config.toml
num_hidden_layers = 19
hidden_size = 192
num_attention_heads = 3
num_key_value_heads = 3
head_dim = 64
intermediate_size = 768
vocab_size = 2470
hidden_act = "gelu"
norm = "layernorm"
norm_place = "pre"
norm_eps = 1e-06
positions = "alibi"
qk_norm = false
attn_scale = 0.125
bias = "all"
tie_word_embeddings = true
parallel_block = false
init = "normal"
init_std_qkv = 0.0242
init_std_o = 0.0
init_std_up = 0.0242
init_std_down = 0.0
optimizer = "muon_variant"
learning_rate = 0.00977
beta1 = 0.95
weight_decay = 0.016
lr_head = 0.00893
max_grad_norm = 1.0
warmup_steps = 200
schedule = "wsd"
decay_fraction = 0.504
decay_shape = "linear"
final_lr_fraction = 0.0
batch_tokens = 65536
max_seq_len = 1024
doc_mask = true
z_loss = 1e-05
train_tokens = 498100000
max_steps = 7601
dataset = "wikipedia_en"
MLP neurons of a small language model. Each row is named by its layer, matrix (down: output weights) and neuron, and shows model dimensions 0-191. Each number is 500 + 50 x the weight over its row's rms, rounded and kept within 0 to 999. Numbers have three digits each.
After each neuron's rows, "fires before" lists the tokens most often just after its 100 highest values on Wikipedia text that the model never trained on.

L5.down694:496449418503538561557541574518504485489548587535558544449491528409585492480534454512517540533534474443586444514429531514486547518450579545450490478553485530495522511454435500414529400456567467487468513448533439608553480522439474399596558512443505646492477467518523507468532457456481500481455554577547729495520469591533473499529523510367553522509457470492474504480488567478511455614519470504469459617484456554470458530542431558451542511416397559450531551535601489523464493529463549519518453506541503463456491439491478491449496472472458489486491482490501393569452503443472479489
fires before: "\n", "|", "-"

L11.down99:566466461539511475528497538536413515500506558531471530425528453481501471478555430530411515527474472492506503458567453484558516532560493402491502511499495469548532532510400499426496463441597509422541596450438464590483390492445496440548517516474479509540398465475441574432547460535456568506601538575558478474578526449546535530451479537458494555510557556551486517433520507570553480566535445417529615448520520534457524483523613543505559518469485460515481500518524512545449454458419463622495479553477451547404488581372428603485465437591485549607443456454494531559405472499510488456
fires before: "|", "ow", "\n", "-"

L14.down462:514566552510467601452499460410515568480513590507534464521498517532395518511482492490492506452526495407494453550529439447504522564420492556527426460459466462549568519523468510494488487521578564533430484547514504511506466478490512508515533469498420522476535518461528454486499399388353473412467517453474504565437565498440545600488466484493569580475551530613475491550598485576427422483401483557549575552548496426493492577523561431539445541585500489344510543514540519511446503545538451455582430436438552454444546483524516482559471452489526471562532547507440485589488493399552516419
fires before: " to"

L3.down708:562531495557572554557464455570473530514479485512479570546501584540508520521474479467522472468475481449612406543609499596445553474433498513493503518483456483474467500452502562574495416430632526464501547503519394503439524488498499517495553619487519504581588506509442501497475504445482482443455449549487579484606539453445464495467509526440499558440544470522461434528483475568438474489512482499530470471481590502470569433475467452325517526512584488440538443505446512549505584409562443438634482523464489452467507570474511555540507500580557564427434476467407484409405522482503465558
fires before: "\n", " The", "-", " He"

L7.down89:419455560555458401531540453500551419529521424579535543512466456504485501508591473503415552502609524500500472407524615475470572472516370424525553536489570527537429489448575485556447516546502582497516432520435575496580463542399447495514589533527508421496488456427579463496494490494604493538458458482543531540453461497490538550577474497439600457494470473514498479484451420513424521464454363561578572579605498502528539480507487457490510502401560415433474533468506473503457557466414589463553525535484548515493522545571547528459570495497501482500439545495476500498477563477418470458
fires before: "|", "\n", "|---|---|---|---"

L2.down84:482530434522461521434504433580489621519426495542428483564456473519529541494603517492540425527463383463521500504535539500466543481428523436595464455460500404560497499509505436535476514493408489454451448593499438511387538454512553492477647448507500552454527444509489420477448435514481559471540530493469553409482450480469529498480520572443445532531531494535567569476508366630480526413480547419465498534531578520615496544508594474494447500567496533518425474518466496468587522494423520547520625540454446457488486550489544479424567520509505534526544439527485487478521514475426531595
fires before: " |", " Time", ".", " Team", " P"

L8.down581:508422437578498410558512474587519546477534476511552530498521483504523526483604576518457469513435540448652458465509521548511494500462461496509552523447522456509494525506451461490485445341551559436468527457490429591434550550459478475426398538472434612577516514479425615550552465447443533505432570550468498510523525501435451516410498586459525565621491502544504473471424551563479505540472520477482494550476517504523470376531541519477541519478465470479504499593450550560475485426372485515519462552446508505444454458516467567513477403469437498579448566611438559501489516516462488504
fires before: "==", "In", "===", "The"

L8.down134:516462487547518497478435572585541501488495493380500489488536533487568568531455487466466424556561521426509417523449461538580463514546547544524437527441510529481492456503518488462417445557576493466491476492588424585541483604548550591533477482540443457491472511458465472477563537521510503468585524471542551485475527524501478633550508467498438531490469415461471425461509492506578525569598472367510468535481487382469398497483523447496420532476530463480514462501525585591462539515467464476529565548511413566452417489506410552498558634463512533531391613501429543451437493547463465441
fires before: " |", "\n"

L3.down147:472414505480463461542501419402577495483567508533562397548561467438526572424558525470369499534565453473476497494502507566576596476470533520471536454578503534504488513447529546505513492448452496501537480549453506528436419584393481528493549509476519534517480523419512551395474481481459495471392587475485464426501535512475373581398488664566444499573442529544567535467473574483501500481520387497504514488569479510492409439551476457474524549437379546446430478525505480507526505512464491587493514524487458520512546569518550528462471496497448526588487494531528494572620440493489497436
fires before: "\n", "|", "-"

L15.down449:467533550366489503525509599462488486551469543551452492531473487445370529498512484459589500451616566539461532515545511428545475489508480465489518443429596483536480532595432473401445602583437459498526532529536600526602525579533531513514504470589447476558384489580452452461445508552514557525451445478560467515504567595511421439517495470542462514542495538470470612506481460534531566461407535544476474457531462458435479532496543429501524503583520532479442548489542534496416533474442536438522511617504452470508483548547444479512470466569419478526490446430529419571554536418459531517
fires before: " |", ".", "ould"

L16.down539:513524508420532506485490494529568511507515557489559425533445601503447552534586480475546489456525464499479531493513487456587512468455577465533495437496467442409510480567505465540405496476521484457528437529556433578491504514506391610511507438495553461575451372464485512466464442522464453456509374527504567503553504493578566498498443460546465502505418438496388516646524561498478517522504549423460501459542558592544578438566524466475448450527557545515461510480450411555517496580486506501519496571396536561490414473512541431522566464396356499487520614496497500472542548498533538559
fires before: "00", "0", "000", "7", "30", "5"

L2.down494:442443424553496510545548436581505538460535627495583488599562484480471489522548535473507531488518426412551584491448593545537564509540509551464508555386501534583483496599519493470398405450554500469458408510478535458510461457412498491412495456501442571541547380462538510552444475461562455442522500469500520551480462493512456631498571363485492507510476480519473536509538472482499495530495411528474524511479500529452419506657535477602486507447564455518533513531519446518490544457417576425506470488459556457418495476542579529494457515585484460490505499438444448552548559488549443506
fires before: "\n"

L12.down206:487383512558530496524443450651494455475555488502456528552478488494568476574447553543487517535458493467539469470464471531471489501548585475468527535443440466525494473522489473482507505436548576459534512521515467483509480547385457535442501539451493542510580493443417345499507458486522555417458515524615475499434563465447498594515453584500441510549515476529554532561398566535470523548389527513523426581505512487540443548538426483484480490544521507546544487594473469590482443468517345575446456420509484479538439512537576507500547591550481569528415516507504570608427503450507450421
fires before: "\n", "|", "|---|---|---|---", "ether", "ve"

L15.down225:546427462445463608549466480475512582518448519467483440452561443529497511502507555520487473444574516475457568523478513463477440533421427531395536455557493586527371501483497503562516517504476455506469463530463559472508446493498472484581548481490483525533510490605492511459558487495456537547452425432489553450540498472410499460563636550448426463467521469426533513502475485388572539456448443532547464504536512538564490536428613430532502439522556433517537489617613491449382559541493564542528425545500544485402532478524495461463585518411544581499568443425599494510531564540502461471
fires before: "6", " 7", "7", "8", " 6", "9"

L15.down417:420474501506562538472519522545458475513492498454535517538598495494587462557491561575422433438406374530436543499513419572537520544510598578582505564429458456528459533493527590540460502434563576424506478447515507524530545504501521479528477488522555535528410445545404502470535481463574517562489499458469568455617453489458527404522513466467486520511502498387493430411473381425542483505544433502510413497493477507475498490441525597524501547416490493523483508495433505539451469461580506526452523554615408472500588463464482520576388570492435577553533550464500564563485547464455517511
fires before: " |", ".", "–", ",", "ick"

L3.down535:554483460510514499602470515529474522456512485341463539570544585580599412526590527506545467526522482405621437565510449572524529491473521510508518479470558495502488597519448435566447451437528534414482492527490422560435486511516474524503429535381426492410562490487426533555506508463466486401521492531518579440472557550550523567536540437428419605536567408560472458517432526460528480588551533517487500563482511477549470555470508475503523428497540558535568518529519525490451535427427502527508466518516468499542405484523432444509455506497521463551433607535431479416478475503405453471
fires before: " |", "\n", "}", " and", " IS"

L7.down318:530473467515561487617554439522523487502510411468482572539460506451602461446629455470483521478507451552566531536525437473426538470413571483522517524491494433530456553519522524512530391449585506460500565468450492463502478537486509535461478467463420577503548631570524546539510542508500494395523534537429530490442471461561420437467528488500484517534513490473412533454531591578454579617393413523499589497613466566424581432443560437557414510504521493456530486536504559532440512465467549533508522468412460518496485458482513552557459443537401465575463499484598493453445523501525456451
fires before: "\n", "|", "-"

L3.down103:446479439533429557449408538506455566502533463514513549581597550486490534517527484407558472543491396552588544506519460519441493574395537457564568474494472521565481417520503457504547566346552548409427472526467474548467461448499609541445504452516479476523565480521469463523461514441484483472416528415439538527533555567473586478502594497467542568507490496401553528559538542479473413518495520486483491454483479511473573477577536544459428524526508521479539537524474385554576497525487415499571508475556449487507512571558560448508457414536469528523487596473409504410453516577391454518
fires before: "|", "-", "|---|---|---|---", " The", "\n"

L12.down35:507483428515604447417481524509470431557504455477484504464489489553454536468518459466512498449557474415490597495478568509493477491498460514535518391521493504478569524542446536551458383434487457477470525605521516473458595540531488543497532488520602509471541430565500458472584521412469593507507433447436499471537427512376538411461405482477534612478506424609536540550409464480528502488509538507481585495522511534624593488531385537509479533477473476547619505493513439516463397498560474510478595448495530540488557537515499532454464525408535507460500512493497522635621532497492535530
fires before: " of", "ally"

L5.down140:434507496520588436486520652545430566512523620410466508495544443469469456484531471483483550462454491447568442474471558444489491496543571515558492546557511546613448591452526547347416449501463477451458430453464463506484398517521458501571502528438496539388519535479436475441429554461563471445622513486573455437524477573589461557420547485467458532536448552523557531519568445503524501565520477472549496617510368530492467551576525559561482534444478547463414498450514468447535484483546551480438548493448535511466532481523592503492526471520493475575457494559495442500473514500479476487
fires before: "\n", "|", "-"

L10.down582:368453547550475504561557531536566415471495468552564520426508534442461504511531562449498522517499539416495467424396514494545562472448497490510618481495523516543489535509529562416494449507483543554482452455575500494521513495410451582559471495502539446545551466385591447525515495488585576494563527467527570539447447514473447504554470477463474545612447529442445449528443495500412580504509409480536505503548536465512536528445524469492401538444479538456458532494477495532393546591490548449499436421576415559440441418577547428495625494564459453571447561495566442523523540565542496497
fires before: " |", "\n", ".", "|", "%", "|---|---|---|---"

L11.down546:453553445475467550556563451513525545394494442427493433518564513548467637513482414510366444502474528465548483405482411466513479515449468593539435479454497488448475463501549446471486531520574501593439614427507479525500537537482469535483459586557431470475515528469466574532550489529462495578556422512530541555533554552531558460527565425589398503447494530555495491531498509486501485546538390435520480595530534470412511409559493593429487523473460557380455518473473511562554465455466447429553525457470547600436548556529489559423498521539565521558515499511499502414537492476527535461
fires before: ",", ".", " of", " in", " and"

L3.down288:511457498529525491496531573541443535523571480522546441512526499376446479419535558506457460472533509437449513485543391514483536501466469486499498513493533468523415526445546481534494530505460644540509465573461476510550427560471481468494533493473524562561344522434539506539515502438457448480422605418560429452513569531442473581393568562454488517511466450511521574552457560514530532513580504585533413543468493450461468425493428499472485438537335512460544504581479531533484499568405519622515458528489457530470550559561537446494537532520514422556453597552546589487508500532464568487
fires before: "\n"

L11.down33:420427509500448574560478493521486491523615451460557527483505508496516490571471616467571564530557436526474492436582424548542536510573483490499553496437545471469483480449407446533551539477496466563533435497443448409513463520444521466454444546431490491463511553501522429523460541532455518478585536524485482467534484564388509472524438468528444476459545490505544521509484539446553448351591423497464474538560501404503534535526538545598483522527509442456447465439535486577445641546544435563429539449511543509499558414501534470596452509514582506550525513562556550626510481475467478368
fires before: " the", ".", " 0", "in", "os", " 2"

L2.down215:477582500523488516569554543549476572463549481447517512638493494437470503549511486516521410542488312510487506412500569496455495552538450531515530431505499577591514560380508517490469493491423471597566500405514552529574539458478557576494611481500530440425477444471519489512489426457504459536476505440512517405581463487555518434514445514448464547525467516517523507435398482531592402500538512558492506536409507434466577488541458489477488516604607515469529471557548469533467525534457533457531505428542537563495456464432450519473496504567522473525434430479572516427533415528545411440
fires before: "\n", " 0", " 37"

L16.down761:450538468472510476488510459484617496606563487583512589553519544574514430515412611479414496505483499500442541505505519432467502391478486447433562494467459511497547406548471448539483486439492389574578486447445469519408446565546430518480471455479528557496502525523467558498578478540529540501595470527504570417527548433498502469453474527470522541432477473584528486447474608487513494522563534431546466513483434518457460425499514471562596540449521515462524600530439498487533504565457443504534471496516505530487454552556447571570518426476293483557458594495526510485447430492417495517
fires before: "3", "y", "4", "8"

L16.down449:431473568454529487557558480551489475486406486592523396474548512498541497521447451508476533396489518600483465436485531533523436570503524488555475450490482511472485492587422479521458518486473448458528422487454582506453527538611620484561459442451442487529388582472443418456541510377523536497476508519436549558482459397577528457557490511467440584498548482497575601386472538438529515503515498466484467543496491526541494512503457489434504427543465536464474562521601506543525434553514474542514539405440487528565512584522572429526504495480475651414498574518452521447563523494477594488
fires before: "6", "3", "7", "2", "0", "4"

L2.down14:378433502558504527588442394592453515492579488486547596571495476441501501457556574541475465494526408509603456633577482534455518581506503512457567506386481505471441424473546450503518408457555586445537554478474466537468439463434486569464508501506481567572493443470502536511448543456450558495502509458481495565547534544512521573464500495547535545509503518468408570483527502527493513442480509494573441511476583456523494437615566456402469551513489460478411542538432520564462550494534410568473505519475523486584511470475491435496521456545509532507478572463424460495401463359437548490
fires before: "-", "\n", "|", "===", "The"

L3.down687:358421532519524418546453508367479442514545546435542494508552505496598480522556518623468604459477467543506585476531533430529568534526469466523501472462526422505401438498559489537490502407484534478444494436418470529554525534466505434397439438503477553584614485519504481508507507525487457396523497523469562549509464513466445597457543522527505506524461544490589522537454547535485443525529415443579594506493481560474445489483477514439489579470567480490601425489449516608463478489445558521569421426519477451482514581478482484583489449587541526490557554410444469452492490508553485523
fires before: " |", " (", ",", " –", ")"

L14.down636:516560478514492460552535489504541486502526387472577414556507559553440504526508478438477530478496509522539510466552549561515610555488476419444499477596554481539488393442517482589510563385503518520420446544531462571426570532515528558518517478410439476446478480557478480488593384422570467536555459550476525448463467445520416524556526506469522573482520452506559474490527432479442593412470515387443579529469455462489518490561423520467546551572533523515543517548575583414442399427503423625454490523486519457552399544494518574522464531484438488459457570484506511480520444506556523517
fires before: "3", "7", "4", "8", "6", "1"

L12.down485:478467495489482511545500476559592499510491506564417496430520596474549510452478492501369539571532561491535479424504454435517448468438478565494546470503499487464465488483374484530481506403460489545432483546528498566567450547433517522561584567553547540487457523497494491477614552541577488454517523659459423407520512466462461570458466525476525541558463538449472524494530556557422449540494438458405523551450455452528497473533488548497489399530516483517445538547470459519456444540475451432558418573530452461532519450462620496534566443529415480532513657479496488503628525444572460473
fires before: ".", ",", " and", " by", " in", "),"

L15.down258:546486537507497459461529558531537541539489581482538498437483495535500579477572523539478556509512448516498444501597532438510549459458544531443504500585391441474515414519487453460442520487574476497565449528465442490466450524486459530583476546431423491475448461505500470485433521501567573503486516595524575441507459372528503528492445451506435526431554546498542431512520448619517467596477505489510527510516488526562487476450489477467513541505516527552457442440554504469440460459510546406542506395410525452490511544591531561519420587479232494498478580564544552591506468466508500505
fires before: "5", "9", "6", "8", "2", "4"

L2.down527:488430509547461473550470478565432457497555507447468588614590466538571410496519550589483532522507445488544523440526478515448568565441556547518441476433494477527528543526491476610383480577422471456479550491478486376401542415515516577419556495403494475507525543504539486519405578453440479490423475517541508512575480580514539535436536465473450551565562466449536493587469537488515518533546520530468472532464497504427517548525439457482468459564518552544567493490530516507442542470507477580525511455531383513525443509589422483485438498534493525540507587478447382389565445526400459538
fires before: " |", "\n", " (", " Japan", " B"

L11.down377:476566435487527440411477553460574444570534481592445477474482398533537489420579469542444550462639530543486541497501513434543487470504526562464502428463554424604505464426612449547437522409513468525467458538534448540618482535420451545536480480477542505521540529436584553480451407529502471540576522532464577514532464444477458422456472540472450403483520525534489565426495554545526512473521517451447473509441556537521581316524443533423477559467530547553518488518484554523454482433431437519582514471435595542488521510483465553415555528523530482535466462483456492486478460542519522545
fires before: "\n"

L8.down463:580560526512558456490499512384480447420534547536524497481515522514519487514464524394507499477522485357515553547419534422419504446530423546480432566524582461452437542561426549441446467460556478434460549426575565442426526522558528515517532517392504436497520508452549475624517540542573507487526454402509504472556485459499524459598485532462512544464464530545529594589529488595532477473496414516474495579500516415452554534565468510435499424535427479551551513497490470517498494410379458545500460510404513454507616515545513492535475497558531558450485475461486496535576426516521404566
fires before: "\n", ";", " |"

L14.down348:500476556433540560447561574500632406429475325489408435472511534473493415463496525511418524511466541405554570524485450424524483547571598506451530450565470465538608529486484466395446491559493512482517564458531466495593516492473522473502517479480439467486563498454532506491500492516536389503471536601481567513607472542496519497583397506564525512420588589425460509435443531491431497444484524490492464485480502486529518507518497557486492471525468414480449522483504512415560558480477477470538453527619531475485414518547516609541543565595442496522431447502501499582498517453535472518
fires before: "a"

L14.down139:425598538525489572547587435445473500541526498524541553432522515548427503456575503559545450473602535506472563483428481448423523505415499490410610408458498546523436425435480427525508489455496548600471496511511520490463538491542577461491532479525499501507534550435463439561551477441549530518527523520513586482595423445477420454426594599466484576427584414453471471529407499545484528524551544475391462560529514534497442489519419504478522454469427479528544486456429578533490453510510358511450474513477456553563409540483547504491522511491594507494442562528603538477499427527443504496
fires before: "6", "8", "4", "7", "5", "2"

L10.down562:515482511572479500529424466534488513503449461493465517488370446487506483455569546469433447569513545517528501513525499526671455409467490488549565529534530464548467443515418557576494519518519551516454552482514440518441517491492447427584534470411560520581529571570530476522437499529521578503479485526543517468642510487504479560446449475469479563525534494503409464326532563570482377505536473524436535480639509528462409571511598487455539508495537526539509482521599508505510440609501484503452538510446537522501492506374470453435473503526545475536501493576466546495503458403473423450
fires before: "-", " as", "\n"

L12.down436:416533470479559444499485441493548555537525468429491522517468558377527472491549542445594418505500434487472481457415465525461413489569508478445537486495485513513498539479591594458497463510454490580523510433597585507500489481481506475574404540537542482461531493411461538539514516530521564488452463549551607530484486476479431662460514559569505517489468508485531522447485502571615452442526450549436388558457547495493435541550535542479481498491528460570495493548460440610527404459597543482469528499475465500457500457496541448494488508358477509495482678610522516505486461558546487507
fires before: "\n", " 0", " ", " ("

L8.down572:542445439562598498515438535547418530487488426531548479506571523519530443516520491443442578598455470443549559436489563496410532540410472509553525565544503502543390480388478528515449504456524556572564519450459400458421451459512604497496434437486392482426532556492456486512506504426489559528503521498515579474433525439415434546464578445522557511525584475523524519498530552533412557485441556548456523627547511535451636516466426483527436512513472504581468494517503437636494516516530469622504471508448498502488525508569461478506527462566414554491511483478471531486417527528474525469
fires before: "-", "\n", " |"

L15.down177:527494468585462604474511539478502500492523496466479419464493532477400609558464458568509525504467588461425495523438447484544447559519516531475550423507442499426543521511425506506627495518552567593488492537563550515550482535477592373593553551498497439538436493452478467441522481427402488477484479522468451578414511513387507515494476578382500508494563511490501468481548513543367531489498482462500561502570523493418460534540485524513528534432552499458541473498583499532507543419495485474474446487455502521487629445460520632576510533486456441565467548522433370480553455494503571454
fires before: " to", "ons"

L12.down426:476563471595484523495457502494529477539483439583543488409506462524468469522496505548440504516473556470510519500471472489512428498465579498450541500436568558423517571570514544552480502392492474584564529494448399549461521517475583558498546490462541585524521466433481500462490583462412544467489541500546529409500463446491573635442457434504476592519554497443414596511482407473509508538551455510402551473492611489572456483477449481579492503459474496503378489452465404596445436525561530428518405521475595483459484474486485488453452437479457431621508573498498531536557496532613532500
fires before: ",", ".", " of", " to", " and", " |"

L14.down682:530532537467526484502482380488473412513536591500561549448553475583514590486590537454471520494553475544524462533449465559546440499487434564477480441501418491488517517476520473514467426493481548604552467504534477441587514561415445558380456530539579598527495546419396490496446491493442421450521585499479505520390582583517529505492534538452440488546507466453532583488402502501455553442527377472539536563459479532500509498492446493497411507539519611571465542503440484500492586476402463530547396524474479435458587492470521484437515480629575539526490528514452538534498502495485582456
fires before: "\n"

L5.down721:452531527584531536592402445515412495499423533606482580503602558509566442479534443475353555438510472390522426601523460550494515467496593482548462510533535422476482450503505468497468536478507567493466505483481465463438355498511527472467574544478529504537488473526432524484517501478475419540519513462531517485526575335491499527489487566589459593479486400535554523533513553515494595448394455486480483515472410493485503510563511510374471555469422522490486499546434425585541553560557487492469583501519514539520501476459502494585499456507546501570453452552504528458437554505447493443
fires before: "\n", "|", "-"

L3.down24:500443426485499456565516473471503421465530507497435527481496560468543541494561462482457530460480545495573412516495522488484520450488472511515538460381519492584511441579509402503521403541585525415444553532504399535483494474463517516549522495470444529476426463528385564558498457535520499477508477553559577492495575436452531549450447393442615508494487496436461520435431523538406420408585464461490513567560588452553499491550488471590497447474499533440569600568519507549453449506510593512511545555582607598583467528483495467456458505555516463543373506447481461541467535550418520475
fires before: "|", "-", "\n"

L12.down79:564526506468445575513442525515587443473480592499500436578562482552431507520520454488420529449483572514496435526503521505614536574484589509482527480495519529469535440546432543563467425553584532538509551572548525524498482518536437521498526384440478527478486465476497458524597515569438456454536499530356509509558499493457484452492606552526512595468466531504411534393498431402519496471480462476531530462419520443565499474500563501451548417622482457557483464502542442494457418549450428484554475559511601451476424584492455479453461516475452482510513601540470477437377484473499586548
fires before: "4", "6", "5", "0", "2", "3"

L10.down88:522601402442517556503545476537461448562534488495499441567596482428573507516498549485482500588506526395573524585460547477425375575541506515506541484452403515464493559502503398416564516416552504552558465478488527549586436401452423469400542597491491474496519530510449518493448463475547577563461520448490510486510561539505502562594541462442486475495579540549551553580446568538583493414543512496454496529537519482502504536527382464461473530557510474475530510479481456561561481469466481554535460467561493509485418492443505522432525504533433473454367465476502578575497526554438393519
fires before: "\n", "born"

L5.down442:451543432441450509531414492510544476421500544416520530436518557534501540465552552444356479472552543442554421458458417505496455474442439464473495443535437465405498568446584477500593506462522440524540414442487549464527517517475543540505426517514415485392509497541561590428615560548491458560455443520538551466409557510507396630540543562594439561537524570509450472475539548446533551479558475426566433495512555431484544453537496407499484510457505530524451529524478550521481554527521533591493495480483523542553472523550521506476473514563440541624529503411477484420494480544467522479
fires before: ".", ",", "\n", " and", " in", " ("

L12.down92:463466532505460491438532541502490418493499540511420582571494530351552415477503492549470456556531625480568480543472509426502525494579491511498515433528475530487595421543444448492597514504510548458517484541526437602458482533486368536483610483482611429454510555507536509389459443437558602487512505481474527540443574526488556432482533552572522510440522536490450502470501432542493505529483525488507404426518444499436533486534425541510460533548423492480555615500554506531539490483518497533488450577492526485457518510448442441586480581546451461482527502483507384617461517385455489437
fires before: ",", "R", ".", "00", " |"

L11.down424:542526379525614492452448489490511493481495495481549564518625526503501524500413457456445461338447471454516445480553503476490568535434428499504464503516578435548429453407471554467493569496453572554513475565541450505590421442415512560529517438366447489455469592531456486472465453538531508553581521501542564555569508516549494506570524455463515476514555496548545561581516555488573447538440459531466505488495483489584555393508490553519509482456460502483474561487414493580536462537387493418505529412497555491523501511434607494458558475587525593520508523429513474514431488522498454548
fires before: "\n", "|", "es", "eth"

L11.down761:482481482615510563522592469456520515391400586455487493430496474465517570571447503450430461518428566507555519591407547502436409550516493434533496585472494513543532500499451551435418538556483430528507427495590474471488551623515517516494494539465514485505457592491565579496467467533438543488488473480563519531564560530530473585549481524477511504564522490599519536446433501541512486477489401448475538503473412542470469441455525568559493481524395548414439416548472470555427570517549508399456497431522470510467544487393602549543469453475387506592492507429517532470465511462510506530
fires before: " |", ")", ",", " to", " (", "self"

L15.down439:531547464500492489544514438542466508506542463477423517473472538478434484570509430461502501402555494542556524515392531536397423595422442512482485492553481512483515491560549538478498480632571493547534485586490495451481375451505478557529571493559473500496473609625546512523517527490608502485539494499450580584464447537480504477467446438514479527474507521496423483533376564526578518527484539551519460496439572501542503545524509447486543569550496499563487474414523466374500428461427554505508427529428483513427345510500463446445457515475513628464556493614500485467452462461547518434
fires before: "000", "6", "0", "3", "5", "8"

L5.down217:503505491506581539390464444476632448502447517475444462499361486448458563465531503507502469497531502497404465414539438491531446501610497501434509527567567450564473420513429508555500513440508592494510515532498437480492530493443448488549556492564488441452492485504529490524576490508513458592475539502553539434524546513592507492525490568610602595444474485399546435466603449443471472400523576478440385498507516498560522534567505537514438526428603513444533521506510613426485501525490509483427532528557532504544528552435525560497518468557505514510442540477437415488585437498445590534
fires before: " the", "9", " as", " them", " his"

L15.down452:494453567515586547440568470458572541493545457457535562487513455451534527521445489497559501470464372486497519535506434517529511544481477498572524547513531490554481439543553393488482523509520467558524502443369470427519529607584588567506474569476527507462512419513509594499545568481450550495489463454461483373413470579534442498554567492445544537468465478493570535445503447554495464497488536479561432495595511594540456347469422486450441509484431534467543543582428498559542491508467410424465418459533558571491543458459441485500548471536404550542496429515442549494563548415515492451
fires before: ",", " he", ".", " |"

L2.down123:495472533477423490421458502498520500556467539514447480564506509520576423530475540450438579478575542423460526517517523421519486534430486482497423624551509455511558513503426553504467562548543530477570534404563474581443481477569505553445535484497527450532580412427487450521591501517430489414513397502496514453502487384560537537446559563542563506548493585603475520509505458450534604469468450572473483489593420457459406545450564542424529505608550451522486527423532396480566464427493556450557511535430415468499537459472502508561442551425456494512460492543569526497561494466493477442
fires before: " |", ":", " for", "ed"

L10.down735:500515528545453497501548516492463493558505491455438512546476532516467517465640547604406455524468483525445442391511630461533488494554422418517563524497447519585461528499463471453522444474553462548517534537509490455380526543467449558449474534547507481464549594476533487502495438434479501482503479572545529561474513511527443557509445532396493558561477444538462489547487504518531514506493428434428524593452455606537569628510448490475527540443398453587480486469363453566440507485540536461502418533456429519535504458495430616492486519564401455476462552579599483576510497522547492502
fires before: " |", " (", " as", " –", " ", " W"

L5.down763:560407485487429501537579436588461508472595556521474473461543545430422498531530468544444537499510469429571441451483593574567555563517571475470500479574451496529507497521494510509543391430520516460425451460510470492483462529391498548475599537437466621596489458500497500474438602492440473442406516580548541475514558436461455568424532538496456494585504498493456473443435593539513481576535414528463506404545536535478459491564481496465546477490405524535473486515447564558447517545438494489481528512451492485525471528464559573473532514547454575574414483456383579587492488502562421510
fires before: "\n", "|"

L3.down431:446427484420483572615475531439468500500497486545521547482544519498458473453505500492507544552442425551546565472554555506506485488521480519482512575487572460440454488511547445522487508479510400515359424551486433451436501489602517500476543422529536472514419492494520486495521480504526584485447570516508555359530424488439470516454501560524479504476527477554520547615510478456406528384588550444568496539517460458472472506521591434548460557528429451549453572462519391618470533522458533492508486393667447524564586496425527455537523555528560488463430487433508509502438535511538533507
fires before: " |", ",", "."

L3.down754:547431441621520441561518471646502495501576519461538540512630527546511561433578459481395578536595447425558590490513418578453556472392548524578525510458523465510483451480473536546490455459563513510527489529493452527486488511442498426502420543411518542548548492454407491522522501490467524472452505517439591481521517517504480574437575527477496530542524481473559509459501549520454524530385536485531503541487469510540556455443523446484476451456541416383488486475449458593519562473402499541521441492428624465526470580452499450564485447475495457531432579487479436453387535485519507522
fires before: "|", "-", "\n"